Weights of a small GPT-style language model, trained from scratch on English Wikipedia: untied embeddings.
MLP neurons of a small language model. Each row is named by its layer, matrix (down: output weights) and neuron, and shows model dimensions 0-159. Each number is 128 + 24 x the weight over its row's rms, rounded and kept within 0 to 255. Numbers have three digits each. A neuron's up and down rows have the sign that makes its largest values positive.
Before each neuron's rows, "fires before" lists the tokens most often just after its 100 highest values on Wikipedia text that the model never trained on.

fires before: " ", "″"
L8.down13:111120132141151125124093144128095142145132147129115101135144152124092122101150126085170094126136148116164122170147145115123085148127143109110093148108149093101089138097107157161132134119121154147107085121121099115162119113133097105172092153154126123123117136140119115095157141139090139152106138076172183152112133107118130124099123129121110136137114115167132157122177103148140141130111106093107120081130139170107103134152078138138100117100131132131157113105071085166150127174169085

fires before: "0", "1", "6", "4", "2", "7"
L8.down16:120141103139145105166120131134058180124150152152150147095133134133159167100128112158111138135168125127103111141152062089123156157164068124135138115119093138129123097140119128130108152115103114144146108145151117133150146098122117098138119109133129145145141145141147109128102140174144142129088109117174128111131145103171137105155145107142123133131120127098093110127146144114119189175128121132125110139078141085135172124148078174161153120102115117115123128198133103165152120127123128

fires before: " ", " of", " the", "."
L12.down186:144143097154115158139151156123153116119131163130175139127163119175104117119086082153127154187114088157099125118100127163136172132149143102187148125157119130132100117107136151115114129172124139171122157107082097168111115105180149146149140099150115142133120113126171149166155117146100097156110109093147132158122147130110086091160143152150114109083132108170078123123117141135148078124134155104133141153134116128136102164136101139134120120156126137131153120140131123138166132111138103

fires before: ".", " |", "′"
L12.down494:140160137139124174121096138100182107170109102098112164141146096149094120129190138160137114136131138142111145142074107119158097137139186150146176109095143138111124106112130104090117131137120138133104164110093150155136124143125116145104121135113075134120086129126120106148139115164126119162106128113143115149124164135111123138144126121123123145130147087192072129155149127093152142135115166132139177147157163143152098168093118148147125115114156083110133124136141101181142109135113140

fires before: "1", "0", "2"
L3.down354:153128102121125124139120132156118095156111161132126127134127147110173136150135102111111149197155142129113105142096133108162139135100125140123150141120156143114105159148124124107103168140169135137109114106157099091105154140128129108109117104134079148156145149097114138126096126122105164128096085184124129123198056123138094129135138111095147131122107132134144122114169150163107132116112143064160159077103108109093163128101149121123137110127150134119111142154092068122117114124125093

fires before: "1", "2", "0"
L4.down396:150152109175117123150129125103126129134141148151154120086125127140184100118134154090130120126128119110159085145133146122109126113108101150111093139118155116115134144127123109121087139107103151089131141113139138117100124123140121120142103110140121099185125169127109163147123132115110144147093092165126162097120090123131083133155126119142165137131110097159137096110165139165155180101115150049134167121129095159133148138122141107091112147144144122141122102134085057077148134163115090

fires before: "9", "8", "5", "4", "3", "6"
L12.down502:110122160088099139140147122128141101103128141137208124118122095130127138103121133153134123168106099135073112128121102161137156121076085112104111137105137169116129151139145164145093102129141116124122115165137160165102141120150129112115123097124098098119100087103151150112116144134091105087111121151110121084117140130126176141148106140153152093145142134148096108110123153105098167149091148104139131072107134162139148162115122161179098132119130116138101082116123145102136157140175141

fires before: "9"
L10.down412:129149168137130134145101111177106097136104099126086113141134182068110153134117120130134120087167089135083145106155135151117113124125113163104154142117143142111094121126142109151110181109181144147146120126150124127127111144119130121104132132149132117122133120149136136112112118128109159103152179101134154102167113131139187094103114086150122126139135113142132123128108127115088141146152110123145152139092122159114123069133104180174161130146131179100164150105097106121111101122103185

fires before: "0", "6", "5", "1", "3", "2"
L7.down332:151092106116120104114106149134161089157113143121172138104137074132155126129144158123107123129140105102138122143096108150082119125144124105152089151115107121122129142157184125093136146150134123116133102118115083139088131086188152159145155055113146131150147116104136112151099172137130118143126115130147149135131110102120102113104085084140140104130129099155097117138097118091153138106124124084145139096093120132149134174155113131119168100081137112119084142165151103107145120157092138

fires before: "1", "2", "0", "5", "8", "4"
L8.down30:102118119138139112135142115128082141123112174149185142151175129122148142131135154150119136151107088117121121155209144152119149146195089098133178078149123134154122124123095054122121119092116148113142118120138138128156134122146125097133107114084100159102141138139137144146108118159118139132103126135188146117138103119092105087139127106152134146150088159171120169154112123138151164118146124132145116098099119099151129074134123137126101118126135124117115146121131119110177099143121138

fires before: "3", "4", "2", "5"
L8.down114:147098137098111160118159116145152144099147129102204102133113129089125124144112125127114131171111142153129099135103113144138145140166164107106154091105128190108133186134119147129072126105126104122175160132108109115132117126127110117080149095128144116128099147162113119141131121147090130139111112128067121117087151150100154115140111122117114147140101098172145140110099100153170116116098146161118118134113160133128154094166111097128121124098128139079074144140099089114114132118135096

fires before: "7", "8", "9", "6", "0"
L12.down28:123115159106114172159136120151145104127165142118141138161178142126138119138145116117158119087151131137095129118117107109106111103155149131107122116137156122146111128119099126110125149083135139119141139142161142145153114121161200122118133166075143135181131103144137095084161113115095125088131108141097166141091069147125117102101112145127112101128159124137148090079114152114126098145143093103173133140077155130133147103113106153140141133096089150137143142112102126163087119166114079

fires before: "s", "\n", ",", "re", " "
L8.down67:141163118106145141152096092155177082143122130141162120094124113152123150095089105100105136146140131142142145171136094132115125116100115109111145153101115074126120148150094148124147150131106140090115091131110114155104155103110082110087146122111159120098129097113111131106102143178183095116119144097120148125103130106141121166134103103083142068156085135118124111178150118160128128093147109148123117114135158130087119147119107129099109172154129149147167146123121079152109131125132127

fires before: " |"
L4.down173:162155126123145127131120108129124097135130124165143118131141103156113162145175127120115091133123110152141130147159131114191116158106132151126135106125115091087195114122151095160103122116064117150104151172120130144128171131128139149112153163120094081094086124191126154135151149135121147108139173102124112106124151115138096155098154049131111098089171094140163117112119145119122108160117136136124129162125102111115125135120166121142092126128118127138138135162147123122123148114083118

fires before: "9", "8", "6", "0"
L7.down100:152133147100125169116150177107139116165163109148137136138170092111123098123122152122074102114104147121116137132115148125083143170149134127075150111071147154129210140161116097105137070142111140108139122131134125098110097154167130097126112141106087151117152127137131108157161111143119141121127068142139158116161117135130107130142113113118127125106178102118150097117116158153074095121126114109118110111148154121127133139130124169146152130125133117107149148149129086099138149180119143

fires before: "1", "2", "0", "5", "4", "3"
L10.down161:123108096175139098106164126131127107136140090118106123133077105142139165116131142106130117140085101134155106139151162148130096064158160094110123132111126084148087117131148126174111110147112140093130105083132116112159146108084085113155134137120121122160117125116100174124122139143157147163140082146144107128104099136086154105089154131143115150111143119100137130152148100105111118103165107133097130155113137117102107123135100150175161091139117118194128108154115137131082157121110121

fires before: "8", ".", "0", " |", "7", "4"
L7.down325:121118124162133108161151143185118128160127150135089147105126140119155138133101128140090071182158130121122113111154117126115114146140111162124112099127070148141149109154144121126146115125067077136155143137179115116138119121126135126131145106099139157096128143165141131136120122151078164132166124098199142136148097153131107117163120119153106135102078151115132117135091144147152187111106116146126107108097175102131128118139108173118123111133156104111146134129125118127139114086087164

fires before: "==", " ==", "s", " life", " and", ":"
L11.down443:157168146113120107080174123147073179189139156130133149125110142190122102131132130099164111097157114166104103121104121133119114129172152115160133139158126104081138139105130111141118132129146123173136125125104110155123145169135112096120109142156147118124128149185148115143131111152141125151119130134093145156118124172086143127138103125136152116115124129116128168143145121121113180123117146135175116154115123101164134126110102128140073165163116112098109147168164137117078156112153146

fires before: ".", ",", " and"
L12.down324:092160120106131114158113162123134156131153108112154134128104081115083163159140111158123099144157162110132122172115118168178139145145096123115112110106126108137148133111121104135141146138111124121134155137120073130141169136146110160107114129108145137115131115096129135123200135150087134106114137104160107126110111146108140126078138115133132095147143134141126109134163091100084115128143131152140095170111179143119120155118113156153097163143159114163175051104134125131121096093088121

fires before: " ", "ud"
L8.down178:124180127181067122162122147117121122117143155118122122135119169138154127117127147135174102121089151175151115130120143153138126140162115131115151123136079127119094130098139123170093098101121120154041138166122141109162126102148083139146123113149162120135141138115110147116181155147137134122142153142173157158185156149117121106129135173121150103160110102131123109131105131104153132138123125145115142115112084152081130144134122162115115120102135150142081120166074126129151129127124105

fires before: "-", "\n", " |"
L4.down327:111132139137087125159148164114120175114088080089146161188120176096105171141126142158145092146138124149134076140177130149138125120138077146161143120134116173108129154123131141147109119108125156100133116109118141114112144129144094133171150139137156152106174077160142110169125112144082165116120128091167117173106136121111125124128101150131114155147135130135125109090140122144139142103142158146144099109119163123106135139122133120125128101170164124121128073115083127137163095141126126

fires before: "2", "1", "0"
L3.down18:105127085150147116149135110100135146134121138140095135102130118126156117158135095106114144126118123135175116151148133079104121112092103120130103148080169125097162141109104104131117130091142154117151127066152150113129108123156102092139109152136092110192116140091135152109102123151069152136131081135122145106162070082131113127145101099186133131132162157150126104103191169164116139105144108098142151112135124162154128139141119118125135118150132138136134158128114076125120119118139106

fires before: "9", "MS"
L12.down468:121158158152117121150155116156141140102138115164105139154134167132115141103069150104164125146098129109123110132179141120148146117075143135117076115104126144085135150127119130128107102125147141115149094120131078074070153150127098109116117097062140136106133148155101112127125126140107134144116110103129131108158110143089137084111120092171141166128162165126131118132125162144105152138118132125175142106148088128139147110161114142127127119160140101079090127119106140121068104158119153

fires before: "1", "2", "0"
L7.down340:123124113109135127122160131152090154143142154126168119092158146106125139147131101152093108151115151156120118155153124141141120151122144109104120110137118149120103107125119148116129108153103143161110141092117075098128181090106093137137173129114166121122162135131137103153136125140123115144110138122127160174093140097186154126191128109155088099155136118094133124123111097127138117132137118128104111101107146145151228139157133183123130116137133092141135141160155108154160177093127108

fires before: "1", "0", "2", "9", "4", "8"
L3.down229:092156130138146118074146132126157122103142179107072152109149123092131118104114135150126104147124128134080146135132110134105170126128114156139125150100158108089089155097140102150148136088143117104144151139098111133124141142135125127105111111113127126092133113106114119145168129137143150103154171101152154112122112113090098161142128144096128107118084163127183137176110148125135112166111096124162067121121109130096130129122070165148118152094129126140170150083101099176135139104135132

fires before: " |", "N", "s"
L2.down440:139147125128076104153121124152092170164123125146147145185148181172112119165101102111111129110139115157129121126129148101117129140198096112127137123112116116125137121147111161094115127128101121095113118102126063141095147106137082124134158181117132130120179139151167166116094137142158171162172090115117151173113137109134132155111103143122134122129117087113143142153158132147165116167124123124163123148147131097139184124131139152132095125119131112157122124128075140128140142115114149

fires before: ",", ".", " |", "\n", " and"
L7.down291:118138087135152097129115091140177130126141211147180164109134140112149114081135083174126159159147141132118159121148092106125142130156107125114153169153145130095116140100113162153168126120123152122085126077110131081108152138143117115091079106121148131115120149112120128132150114147137143158119115142136115135128078096122109138141172101114124128156122156134164127162114141120123163125091109140142129101159099153142113144135112167126123128153155117105116091139077114104129153133179136

fires before: "\n", " |", " –"
L5.down105:106147102115124124137130118146160190141135139111208137155102133154114076113183165145137154094146102157125103113126139134150122151137097136131147071140108118129156198157124102155137151127137123100119113137133150105087137135142143117121159150094147149126169142149126140166132133138098181126153117128138118163137097157155149130154097129096107082115098112127122123073143137144104114146146122109166097089140114106092168105138129142161138140133123092152159101145121112136143113108138117

fires before: " |", ")", "″", "0", "4", "3"
L5.down2:088088167167121135140087102135144083123136111119148164147135085157166155136088155124136149162127125126098094159134152132113158119078106153158123124111141130134136103125113155141157115119159106134138083174137133141155098161119119083127151131139112119139088099140152121103135110137146139186131170069128110102118100119115104153140151143130099125110109147146145170097131132103110115194106138134120160137139113128171146100107150081151131137120109122136132088107185122142139122100122106

fires before: "9", "0", "1", "2", "7", "8"
L5.down422:123112165145149115112140131134155124155134141160149121107109127085133102110131148129131138139161114082118103119137116113111148118119151117114140076087172138121185115125129146166129137106128151124134133064134092082101138120113140106138079136128132125090129118124092161142094156127096139119142144140123090087178087118145083141147146153159164122130151129148147155093144176126109090133114123137121131120073140174150132134144134130098098105124160140112145162129061109110159165135116085

fires before: "0", "9"
L12.down277:105159140114125076097149121167109113155176149128120118122127108105165138151098144118121119123107147149163139144147108122172091103124115106153165145102126064142123116145146122118127130103080092124110115096169125114165109118139108091125156136121135141139107135095156142138151148108170111145116124132085153132145095110084113114158121118169097134067111110129151112144171116114117151139140106132154134137096122131117213074110128098146133139122075154150119143128149130124129112108173136

fires before: " ", "5", "0", "9", "7"
L3.down184:156127104107126105123115136144110165127137101106140184141140142091120143145128099101155102112128115102115134110112106146148122150155164103137114165134104142133154096140160135060134149107140143143128121160206164121068075121111153128108140128144085125156106111142124136147101147130114124126152126149131172132192156122146094124116145134150117130103088135108121110152088071110150128123177124168079141122151105122135135153113142157128109116129158151098122164135139089123136141131086155